Weights of a small GPT-style language model, trained from scratch on English Wikipedia: rotary positions, no biases in attention or MLP.
MLP neurons of a small language model. Each row is named by its layer, matrix (gate and up: input weights) and neuron, and shows model dimensions 128-255. Each number is 128 + 24 x the weight over its row's rms, rounded and kept within 0 to 255. Numbers have three digits each. A neuron's up and down rows have the sign that makes its largest values positive.
A block is one neuron, or neurons of one layer that tend to fire together. Before each block is what it responds to, as a language model described it from the Wikipedia text at the highest values.

Description: Main verb after subject
L5.gate715:143125158129127147149141124149140107127067152164131103102155137143108153095128118106104121132161152144087163188170138086135100146144166099165109115099138152167092143097052115113058116143105123140151178112119124127164105127112104129126131127166171118108146128095133123076064105107128083121140130124132122100104110114112137097143118122144078109150094160094080117113160128139144134085112
L5.up715:124093115133058126138121108115096148131109129146099155140136161136100141087098124118112123099190142123157157088140148130111136122137150096100133146121173123143160123114124138103150122105145107144115110097158099107146133113120133086166127080146126158138119113099094127116140114112150100128146109138103126093135097112135108111106137116104156126132125151138128144150118093119115177115133

Description: Month names in dates
L4.gate46:123172118103093120148093141122144123109174134107089128164158096111132156128127150123131179138126139147128180124135146128135132134106128130133141164150127183136139135144152152117144117109178106104073133122156105177139109134105127169133188138105179120086134121134103133129145132126140075076140138152090113140093122072098147120116149167140133100098103116075116140125135137096138133102120
L4.up46:119170157146157108154141138139104103116119126124158106078106118140132139100137171115119107143109122178151100132081128103111145120159141118147098153125097115170166119142091085092131153117149094120156136101137134155156117154150138128091133150129127121122148107138158142084194104122165144129111177122130142125160141109101143129078115140116111127086100105141139156145079155139117148143111
L4.gate159:138153110115110141131075122113146106103161133137114142152164094131093102110102129136158127156106143139084142138138116120113103184120141157111133147121127155145118158117161180149131135111126112132123155156130140157101146136165117153120087133155139158139082152130115130129142140160129124070092152171123139124149113102086095125090125109139143142104175141166115118160112137099147139136136
L4.up159:159106116111090134142132099086134159078114153125107099134169112140116177131119134127110131136124140131090063141141146130194126121088143076143188116138134115146131116156134130150134129156136160141126152131151115097166133109116121122134110149128150089125130139128125126114127102113126118121102131119137069120101085127072122175114110149119133145156166121122156164134129113130099087150112
L4.gate249:134098085141108137092090109125145143106152133137144081151109106139180131142136120168152087085129130107089075155152144124121117158162185098085159116088099174099149107116125184151127147119145169099116133153117151123117123099158122135147120128063121094109179117136139179167118102118145148157143139115141145133094102146093150119164113135147117138115143136141123103146166101149158170152125
L4.up249:128107138107117149160106109128151135092156079153166152141141127134106126102152112142176117129095093106112158115122138095126171106084089084137164105100172095110093115205108117157090159118113120158145160118100139157074128125142159155122129180116127132124103121120126102168119147158088171103135138116129096159142145097141122150136123109120126153144168153078142146113100130141117111115112
L4.gate303:090121113120109143100141143121122121109180130147099169121129138121096154125161114135141155149120107140123129114131132138117151123133155110161155128095099100104110143172098173155108151151123114087089159178147131129114123150119170110123122086143155083106146159137134119098124142127084125106104164134139143128121132150115137152114074137161086100080137127144120099147088123102160106107119
L4.up303:122123093107133070118120130122176107111157154108201066119131145119176130173137138155129131156131109142151126110116138163134137151134114121102138116135122102156158162082118150144107158127150085088130156142193143143143115157115076115165119096127146096138147143172143120125128100137141162073114130139159137086141130118127089149139129087095115155171127105126137124138134113150149149139104
L4.gate319:123111129133115175088095124102155091146129150101093134071178106156142079159129132084165099144148101085114080114160099138151158118134130094134126109149146127126175121146068147159129155104168089137161105123118163109135123145112090078071144117121185142138131143136123122132140105109146144133142131157119135146121151145097117111078125157139123130165117122128116158133068100098115169136131
L4.up319:135132110127135135108123115098122141146133125108137104115118116137102147138132129119128133120113157144120122153139099084116161180110149135112108120138103099158093140129170116132163118192104103170124121151098165096132121137189120092099107164121147100125144102110129153110086137121145144149160149109158083142117112171103157145129106136127113104067174128145133133138078153113115106139111
L4.gate345:158131038089118093149123085116127127147171121099131112128108132137139157133114118117111097158142129127150155141108078141132113143097132151123098147126154165108147159110138144148156136113117132112112116111143155146097108162125150124112155128109167116147138110140134137101099120135121148130108140135127137106129159161107087072125124115149133094070136115133088147160119078093143154113122
L4.up345:176083131118130123101104132128133149175117151180101158123113126120111121111128172132130153131067131154148173125102110111151081090107132170135145100115095110128124157151159100167134131101104128120119088136140101123099111152160124116107134129162137124117131135126119125146110174115097193149141103180147137154107129166117126124139139120101127151118136143167168107138127150098108119172155
L4.gate606:128140114096089124123121134100105135097121114171134094095087146166110116091164100112091139130138110058133141085140158112123128160135113128131129147136157129097152151174107175147094092128175156103099143090171154121143119150121128133090120139153139090145132125118128135113097160120129100120145089154130041140084147137096127127096139139129136147098139140142127188152121163121144128113149
L4.up606:177118138077076107126076131113110135134160199096123110132082097068129128162120146175158111120150143129071169130146127148121117134200175147120118124157157118130121113101147145093125165146117096095152135136150087127117094154156109112126156165140127150154147160156156063142102121123159127113127140137174110131137123120134107152123134097126144170115146120153147141131094151108129152148167
L4.gate668:114170117147106157118083130081137120156106130147153147109105106076119136127104169155112143151085146158102123089176101157125097179151131108099125126090106109137135087111161109155122162119139136150162140160121115091137117150129098120154050117150180129139126098157137137090099137158127124154160142119137092127115140159117102124110117076152144147136191097124135129103133140134155118105121
L4.up668:139157154164107116123114140113117123110108161133142097140111121117101146138133112103123108135152130096151155111119130178167148134122124118101133126125138110090098174130123095137119100132165121155132106118132098134140126117143126111119135115095122101154128151149185157136105160127121167105123107133159162107102091109114149118088162170090126137132143167117162092178097086141133125087131

Description: Month names in dates
L5.gate737:123157137111120136141121152118092124149181076117124122097104095131116086166136168098147110154080152170160105120122089159127165144146144117099118146137157101119100127130162088136139149081131113126109149095105144155152133149143125165129126135161140096152121134085146134139143162113150133147171157164147125133126098145098123149106108105148149176091128106143131126149126151115094137153140
L5.up737:151157111105120132079127148133107121100144126109114096140126141148122184114130114151101131146135120121119104185157119113129101154125106124147141093084115123125160112161144155108150146160131117115121148118126156121114146129094093101150128153156125158139150134101099112159138154083114123153175096168157060156124119130144129136068132130119102110148164118099127115128116122060151093091101

Description: Organizational unit nouns
L2.gate70:176129146124131083112127125166183101153071102123107150149119143116116091118137115106139110144112136085161127144112147150152155102144140154118112105160142163115113144104139086138105110131149124126146108130158162132149107130176090164131127081148141142130108151100160118053132154131107118122101169097112116127123090136137127116135128107141112107108120158117082143126159158106127148127116
L2.up70:123071105120127146103139163136164136084144110129130128129118142119158089149088156137113147129195158114137125157105126159161142099109103103141077155119089139118152142134168117127118124162141148143138128178132146151140115126140117135131096112154129113136146161097092117120124115137132125158100118136136149120146099101106106105130119108104175143133105115150099145173104099095139134105105
L2.gate160:140098132102099120097123138122170139119122176096109178140128106159154149128128125102128147148127105111120146115133098126159112132117147147100113109102153129121145121110123131192135140122103146101105118137143142101145116103133082109104122093127166120175136130127086159126197160112136125124098149116134140113138130137141114133098171078132178096113095141175175130167139128114099171125116
L2.up160:137089119150120145102105122160139124132118176129135123123131111146090100124124138181121147128153114099124157102121118095150157111152144140120143101108161121113094135133144130159125121130127142102084116123111153085189165116099112105102100123090149135100136133146089154135105150111119112114135139103173116135109138119142174124120112078134138133128146115148154131129105146099091168123135
L2.gate248:140095141102143120081152163179147122153114139114114102158137123106158119142123116118130136114139126143126133121110133106166087118130108088141127129115140100139110150127156148139116138170186122135144122139124145178128128100121103163120156084139124146121122115089137113129075147125109105119153151153096119097115103135073114182101142103114105130144162100106138187157138116115078124108118
L2.up248:152159130149114146185187163116125122120135173106140137121138143126104076110137130134103126110118086112119128139125167113144121144156145122142121088084127115112109143105131182171150070119151123123135135178138077121133135103078140103104114100130125098144146150134123138138112115153068102138104124092102113109101095114122133118107146134121176146146102132122151111122149139083153091131130
L2.gate378:132089143159160148160133123135133135153136142117141150113161147094123128130173160139120132158085134121119133126178099122146091109108138172134120112141169128151072113145122099142096131118143130128105156146143101157132108136132165167112084138166146117100166110105107114121145130148110187166140161118169133116141088113114061125094155129105120151139092114128103143154140111131104128137097
L2.up378:137091135169108125114142112158133102140144163149123172136119165099109125171117125161118146158131143161136121135097121167124126109108124156148098165138106068139100103163145139116148177124164144104104118129120154142121129158103137128143126164139119130102130107141117112139127103110115117154091154112110136125100126130185087123151087116117104167104116118163113129155113121131107137127150
L2.gate554:131132100097162147102094125166129150160154132134153139117124101154199155109136150122135148183143124153149161115120112080159091146113168172113151138121133112121106148175134119099104096161173134138121152108121163183132098136091107138154157088161138145153128151115130127100144127115132139159106152105131114107105121115096122121099091097139134136120138155168126161178119116132141173119140
L2.up554:144135153134147119134131134097149128150087140117148167159156135102137158139101078142133115118103150150141122151145117122144100139114166160112066118115099154098082129132103106129125156131143099130176117152110107096137104094122096116132166129135107127125153170151125119169120115158118125134104123069124144143112165158135141137122092147116116139127081120127115120139145132099111136121143
L2.gate639:126189117054136141121140139143107101123127123138129163137116120090133104098116143101168156132132113122134128120157099150121092144129154143121119170114129151112124134096139090145104148132134160123169110113121130147120104080114089128119073110129146147135104175142141126146127125085120099140075184096120137096161119162124126099071147093086166164146114106172116115150154124123141138113065
L2.up639:159142133101155172118146145128138126136101107129087144172111137125097108126119118132121145152087104076135140142131165137126087094110134137136122159111071129148075164136150122114125088108154180123118135143104158139135117125079147166112138115145152199148156130147182135126107153076112088124060145110126149109137099104151117074119142098106165173138077109131122123149127125117104163150093
L2.gate672:153108092160178120094114171070145113144106100130123145169146101123100095164112107128141101123151153120132141080158085114134112117140154105111102137126124123160126110103100116107099136052139177119146098118102139126137132142151091109120153078134129183143147148115164142086113133102084140079120126147145157159112141085116103112099136109150164130153095124139124107088129111153155099124107
L2.up672:172098108113127103098130169142145122153142072181089122179151136119138103137105111140162129109126117103139134101132098112121132061168112112179089156151136100104108178131148128075088119130112149127135163101120122136174124116093106109126165100139129142091115156121153166134099133151116126118098151149130150143136135107141115128131165123103129125081141123157074107103122137138160101146136
L2.gate705:184084135128115144131137162119100115143145101130106150119121093131087157141164112129126122162141112126126138112146099125191123109136149128080108120120124149131134122130168113154117101139159129155158136129163107113156118129145133153080157052168138171126109169075125139132118181138065106158125114142126155097118128116129120159148150088135157129131116125176132132109119130089158143113135
L2.up705:130135175134135125115145172115125137186138127097112150148109096132096133116127097115086145151142154154137166122143121129164144081121159110132146155137140123129151099155174173137105103168138125136139096136156128122118136106105142127089128114140132142122129148096116121138128146122100097161116141155153126111123134124163109152141121096109162136161168145217133106140118145145179138121184

Description: Word-final completing pieces
L4.gate58:150100111164133134113128127125111091120131135106135110143118141136184176128129123122123086119085129155120167143120119138084119144135158131079150130101108133116142139104114130141110139142135232115133139146138089135168111138131138128108111146146169095098132087122130143080111139094111110150116125116126146135136102121116119101108129109100125139127143097151102124089173112123132121124073
L4.up58:121135119110139121083155150132142122117156130157119122146145149117123173146138113091122130128112122132131155163093129135085112066139146079111136123147134154115145145126108124159108141107100156091123090148127107177103157119108110145101125142118135145096126102139089139116127157145120089149148138158086118184141111128148091116097125149121170141144132129109147095111138157108126136120154
L4.gate126:179168129144130118128143142102097120149135139102152071115097126156106147131120118176156127118133178128110122144113107115123108157100114111105114125141111110133131122127136144141076145161148156159139127085123112093149136100147160133100108103133146139121133108108121101135099148149140137186149089119140148126156161141168172133123134131127124106121107158091071134138157124093104119147107
L4.up126:137157118139115129128126140158107128120181122138141138144096103089071147102140130127170085126138107144159146127150163124115182156142166143129102085160116113136144148120122100106105144160110111144116128145125096102126116120132148109116113102135144112131162114142098112100112091131112160125113081134155081168091147116097142141155060174119119134130167140170132162121129076148120127151130
L4.gate229:159136106147108151115087141135149134140162144118113178135155119100111131118108129087137156118089116130166091126182107164173132148115137127155161130111162137115196148122094094156139149152140109090166099151158142150128089180078131142130098125151155101140145113115143122098132146194101138125094174133156124142100076117117126117099126120109144087103140144143082117123100112142120128115136
L4.up229:149128113071128114117141111147118164124151132124133125127131092144109111135120127119136119097130105142128135160129125154123157147093104127162127145139142076111145116112066135122154128111166161123121078162082114119154136129122155137145165160139132155145137114110125143161092083155103092118136175069117126147103123165157107095116154112088133139094158076134122096134156134110131108123163
L4.gate326:127139107076107130102129146118145108151147113133143119089141116123084152138132128108146099177112113116119133130141131128156152104122115116137112127115146140132157113117098083193136114124132128119127114124156115110116115135101147145110104070110162136113151110085067152104127127120116184134127135131132122146150110102112116150132093131132127127128121090152157111155135137098120153094118
L4.up326:139115100122118161111146117127150118126130121167117089119121143121115150126100082122127135169112162136168124124174146126132158100135141120102143163143139094121159119133096132131170125128128123167137120095120160101138143101153152162119108086125137145113137110125080087089133093121126130165132117088113163143147135140149140114135132146127132136149165101151141139146111144108093139146107
L4.gate371:101086102103137133122179140128168112118142125116114145114119144120073134111143091095144096128142110178129118148139146142142136141113164098104108099136124135166134149150129110131137108112118140084116153123168106093100118145116147132170076103142148111122119130077116137124108112123092151130117118118095143172142114135139139139090157129158134128123108138098095133112091112104152170159145
L4.up371:129121164130169135107104124157116105137107129120135109143143105131119114085136141137126094086104124133150129109118141114107096145143142070084168109102143114143159129105144146107098118129117118097135134130128099080134151109135129125136156120127115171106123132125124130071122140147123115172095131133141126150163131085145146101185092101112127160134124113156142123117089118109094189097128
L4.gate389:175089078108148137085114141107150125110180118125146148086165126152135123124144126115116122151125113122160141166110095127175122167144141116123105108109140110139133125123135108112119150139153136116088119193088090086134131172089142157141111094149143115123124137101110159123083082112046050168166133139126133108128112127156096136113099135115176110151143101152125119115126100124129094083128
L4.up389:145110140141099154123149167079107129116135106135119092099135146131098127146116083128113124102133145133113098176131162139132095113148130093120159125171132100129111146139114152133134129155108096132153148118072144114125151121112075126120154114116125113123131078120158142138110156120141154165130125126128075141110079137111148133125126124122160114139123100140138097103094080132108159145132
L4.gate416:128094075088152118125074157114126082135178160119103150130091124132128098082143133123107139119138095121143114129132106169133112118171142160104155120111078136114135083099132093109099164140190104138159124156135136102155146129123110107144134097109174111119142108121100120110147086126121111176154172101140125111131145129097120078106129093130122094136113131148084117133113125130096152133124
L4.up416:160156101097157101111138170145147124123143126144131124094100115114086111120149142090144094125124135123084116152163130122162120159104159107127121128108139086079106132083118101114129109138138123102097071149136153125141127102143117128117116112128136090122134105138131168159119089109140154183113165105134117144132135157147148174165075147142139123124148164123150103139146182132116145133118
L4.gate481:131114105110114118129118111109116109071096112089108153142104117093164160116128135108119110117140105116111151121111123158126122137145138081128154099115135161098134129126123124121143118074139163133127097155132158127155108131138120150095129069162137111141139115103118113140145164084113162162153169143140135136150084140103112069127142070144155112152147120199143119151166113129161140120164
L4.up481:158143149122119119117151133146113112106143108121103079148111152142119136137117146163117109137069124179136124156132090139109133043099138130123170106143123106098111140112122128131176123137186148164110125122104151131146161095123103152143131097097148137131164124135105125110144115085125149123121144113107127160142113100120105116124147114163140116145153094134096125100170118138132119130155

Description: Word-completing final subword
L5.gate170:114113161125134114111148124125133105092152098101132135164159130170100155087157125092125121091118135142124094129134076098148072150146145095112147095119115115172116095075141106119117121141136139157127150082145060126155144103104129168123133090151127125130102120135136122106159132130121109118125115155151131113112166103112135138104146165127156091121137147167139142132126185099148162169128
L5.up170:173136126146112115126159117145207150129126128156140110102132100121127120149127150110113153160132190108097089164131104120157115065133120112143126113102066084109136090118081139109142103102136114130125144114156166149135110123111169126083171166133160132143100155162100163138111169113090119176113131102124117094149114128125115121125169109110076105184155120137141126130145122130120146163139

Description: Main verb after subject
L4.gate1:115062098148095129176105136118135115114083161098116063087163112108138157137126128123116132135150162056121134159135154132122092179137112104151163106095125123154138122140153143115110127130108169131149159128127132128155106115171113115123144103146177142106109090114132123130117176117124144127128119116122136070104115118093087079110133108151137153125148142147095159129087133122133136095118
L4.up1:109143126082136132097169078125100111095073129149110128113116150142079153098087143105137099127131139127058118106095134124117123137124134140147132080158141126147129117119084088095143113104098147124150105143136155117130134126147112136119129100139078110130169099122167162138146138133150149140137151113133116162167115116106124158149102174143171092141060134145134134106145131125089113090100
L4.gate148:118154139113158138119120104131124126119139122086107086171131100116167155132157102128135119168112107125079169138144142155121134105109114105125159113075102128164119159145114141097104118107151141149171129117113105100116095168131108119115120135161160124124126150132056166173085138136148099089135143130106120117118103090118131155141106124152093108104115119128099127144156125095139096078120
L4.up148:115088150130158113161121141163096147112126112150154092140121122126082125106151141133137092120153082126123117190156177107119114149122122098094171078134126138144166143106116074099141098111138142105164150114126159158157141075113134131105138096134107109183115139124142132112123121124127089095138113151086131178147145092143104093147123123080123106139142124097134147155121154152114119168124
L4.gate158:126154159165171170164163176136178118128135148136121111103135110098162171149107136115099112138137128132099118150142118092103133120096143143153133125115127129125133151154129121123159158164121126173064132146129144152170112127144116160113170122098143101158130155118187162091121105100094112109119112140115063178107127115117140123113127126117173102127140084107123148127089150142142149171134
L4.up158:143089080141118102129152140127140082153164133134117124172133130147120146138154102132129155129096107103125121142123146086141128087156099117111153093125151139145116151141150090081099149145141079141134133110128144139123129118150136171132149112150132099147094121175121157124130117110113119173103151141107080108127142147136181138143114099111120185138110131086116136101144126104122122138149
L4.gate260:145108107120173170145123119158111116162144145127130107137141096132086110116095147085160139163125123150131131153156143107111115108114143101086115109137110171145112093129143165103145109133107110116110136100140157169141119105113098132129161122123173126136085170143154094179100085081102131095137167124089104140112131134118136184104097139116086155142119146121120156153105141127132127160053
L4.up260:163078079127153134091136138125111110113098171091093119161102159137091162150094154143155132172077131151127116133140109127149121137115125139156138160122115112111120131144126128139128151115081147158130131090122161140129127115080135120156157158121135139144141170112090126129126112120160112116108137092138130101161108123154083142157146169131095098138122143095118153156127116168156099095106
L4.gate323:142111103133115142104115149144134120128116135136139101131119131153114106131102130133133116184133179152080127131121125134130141194161121131170121104123122126134118141145120157101117123134091070136063142156150167104117138122109150121136095114134154177089148136147094118153135095166137150055096124129110120150115093083112131117075099102090120142102142165112107147131174154102143116101130
L4.up323:151122122138158099137130122136082120131125072148123104109119113168133153165113165147123124114096120166149113160123111098140112091132085110132136135117131146178143120152135098146140137153151141142164148082120119123160140165181124108124116094159137142113154142111134163118122163116132146120157152111121115158142153157108128072126137144114092106101115072106167144139164097138139103096129
L4.gate382:130076154151115145091091102142110083117154139149131094121117124132139131125104152090141123123114173135111141138107136106153134130136057097139140119098096103119142110074083072089126129144147127131154137115167118128147127174134103124144095102125178120117110163114127123089172146170121180167162110108100126151132103070142118129083106112103122148113146129140115097186128167135142124110131
L4.up382:116121136117148174138116082142145129122113150134120117154129151110124120128095098127092115149084138123112149112126115142133087114192080093127106112153128122143127104137120100109128161152114171116188186118119095122160147109099125156120123115106106121126152077096133155120121116150133103112152137079163117130126093133145167113110188119143192135121104174164116110134141121128149129152098
L4.gate391:171139127146113130153127137130123137135121133103122183142125093129106100147131148078096123164114083111143164138123132130119115157128140164132131093113086157163130079115064135117145143090143156124143159197145132168131103176123103157145151121109151112097115134101162129088103105155117130151142167187113138126145094134100115120115147137110120158094173152160143143098151103101155134108141
L4.up391:121149117151121143126186136154077110091154146132111145127122130113110117143112080148141132179153094137105139127116152127149108122120132103162151134121104132146111134122116114122089142069130142113155127148129146154111129073096156139121135089096099149113156104119091141153101125129134116173146124083114123133166134099096119099136123134119121120113151096137093066166120146098086100098141
L4.gate545:149116131102129115151123103144090126088153174110123125127132129141116155117103120089132156163136121134137160167145147119151087117098137108133142125106124114159144109155128154108137087124142159160076110113083135128156118090114140123139111137137136127156114153087121114140110079128135126113196147143105143127111137100105154093101063153113148154145142156124104116164098096132125140065150
L4.up545:121079131146105161135126132114147085122142139156097135114142132083142159078108165140126129128117082092100146104145125122049119166106136124118130108142148115162175141184103128109123151090159097136140168127122132098213128127102141095153168132177097162156089120157179132142102111151120103107106129100157139068080138135093111098126106103118126113151116176122132131136113117134154129132132

Description: Month names in dates
L2.gate9:113098118170113140148133091067136150091110091142138088083141129123153129136140134114174094114074122127154153128144113086153087129115145115099121145109163135095125153141103123100078149085152144141131151110109143137101117120125127132103141122129146143179172076126112088137168151101141140089115089169149119151089141111133106099154104120156125193128152129112118112166108100156152132130119
L2.up9:143093121114114087133173141131112101106109116123128111116128159156212107098112115128193124126138127148189172106143101115151096142124118110125106135130107137131095142159115143146096120122123126148137123158160104123131168117125093115106073125134113174159148093128128141120140138110129093094120114142154087115142139133145106140110169109146111125115155163153117132166073142145104126146163
L2.gate294:155125136119114107120093143087132107108110136118151117169128089140161085138155138153154082119124134120094152120161130111150108127149135114127110105112107149094085116102111106130092109146150117156122129152153125174120105138091143156067134131111116084103161136098141148121116167099117135099146120136120161131082153123096147144100126107213143120103154116131113116122146085134112150086125
L2.up294:114149129144112125101071144092117107128097138095136154125099112089117101083143163170111131113105115101098131128110130139137134119116150109137103167106112140115104110074130116130131104128096113157159172137149127123115141106134090133069121098110109069132121094103132164121099173095148131147124130113150152135090190171125095131128120137137153163132185115128169141115100118142102128125155
L2.gate447:122114120141130102110122127112121121120164117165129100115164135084130141153136129143140127115117163103114113155161147097121136125132146160137111102098123131156099141112117133125098125132160125108101186139124180105119088208131107156094136137163169123116121116151121134133137134101117088158109127140130124108130077130104097176127158126112148139107075123138118121175105107122121096161081
L2.up447:112147120129162114142133115102102111128140125126110135132162124134105123128119095103148090129111144143118094113146142087160121113115157124136169133117112131121108156130137111133139144149121120136117132129114130103098126135094167154098179130150132095103147162132115159127150144094167071133106137122166117115151075127137122164128153131108153132146099129203162092107069065148068146181077
L2.gate448:181114154088158155146144136124132106076136140124145121095153117090106116139125118095126163135089121120128116102142124131145109128115109121061144166147122169110148148145121113132119115120133124153112162150117091085129089138119147105079105083098122168124168132104105154142139147170132149120123135167100121142139099126121120150146141106149088151112120110165125122135131135129179124114123
L2.up448:161099145107163090137129152114117174132153142174142162135103125112136150175163106099147130132116145086105110137149120124141151135122111115132145101134166130140140114105163090144154076131095105117130201173140142164116121154119106157136126121125116098133110099122131139162075133159103137161194129130157112130121101140133097110204179122141141137145115120146124136133119120152089111159111
L2.gate568:122098102081133109143148123088170111120134138139132134136106140123105143071138133109142105167092166168115148160155138107104065152161166105120165096124129148164084112142194130094133142123133159120145155104140116124143101148147144103120099086147113093114149121087169153133122151086092148095116145086133132127128097094093158125089086147172121151078103151130101116106128123168133101110128
L2.up568:090175116095109125106132092131127103123130132102136114141118180123121139154142128091119133115153104120146084101130138152109113119135144120130135173155139141108145140148117164121123163115130151127101104083099129104116149140111125162104110121135126151149145165125144124119148109155137133187109119118128096128090114138111121079096116095109129174114147135148152109141130069102125151087095
L2.gate630:144090109193092127114099097093106151089118125141154103119108108128099171115138133124126112136148131158134107131127130170152137120155132122144075121104101131142090121177153113107134137157168084153129143132116110118125081133096111156113171146139130121138134102101118166135123164095117093126125138113121156118143149133094149111127130114139139136127119169122132124104155137113087136096158
L2.up630:119105117131109123123099135078117121109136119123125115154155093101147158141128078175189131144151114095132129150151098159136161145136134075138114147122091125118152143140127172130154122136120107139125113119137092088095129133078151103096108164168123134158171144141149166200142148097131086155076116083152129111092156107127142132152152119129173131129163173119118110095133106129118104110135
L2.gate720:128085088113131102130098121122144101079175119116142116110144140124143091103132120131128140179104160080147107119083081142096106170131145110161129124111114115139158163122110127149119112091111136146109106138097152140115123182080153128100068113068143120162184134126117099105162114151186121136119134126148114112094096137139102109124174136158129119147106123115139105146160099146108144139123
L2.up720:116119129131113141105156142146120134126116103154142102069146114167157103081143169126102094169086093102121125118122139097125113108117120115119136174110120143119136134160095104151083133105139098196117148121120149151150128112098118095116182135112104131157157107153130122081126101116142133071122126109142134154147135121097123088136126087133146143128111128165145107122145141098077147099177
L2.gate736:132109118140069089128127092067109118184123127125122140146150088127113131147179137121074077172092158095110125073147104125166144106133158112092099109124116152106104117112142133155146106142143115136135165161136155096124107161097079103068114140158130130150131114123128164123095152108183067118142133136119113115125114105098136139126149106148117143104073115117130154098109122153129131114138
L2.up736:147159133091136114127117134121108099101164162151076106128114164146126115098119142142166097128129186173151145111086084071158095118147117115114139149109133131147142143161166161122178096130120156113139151112156131143157139140084119092137134119118126157136102133157072123139138126086142107113151087116116132141105101161112106158128144136154136162165195102147120125116147130139110155119170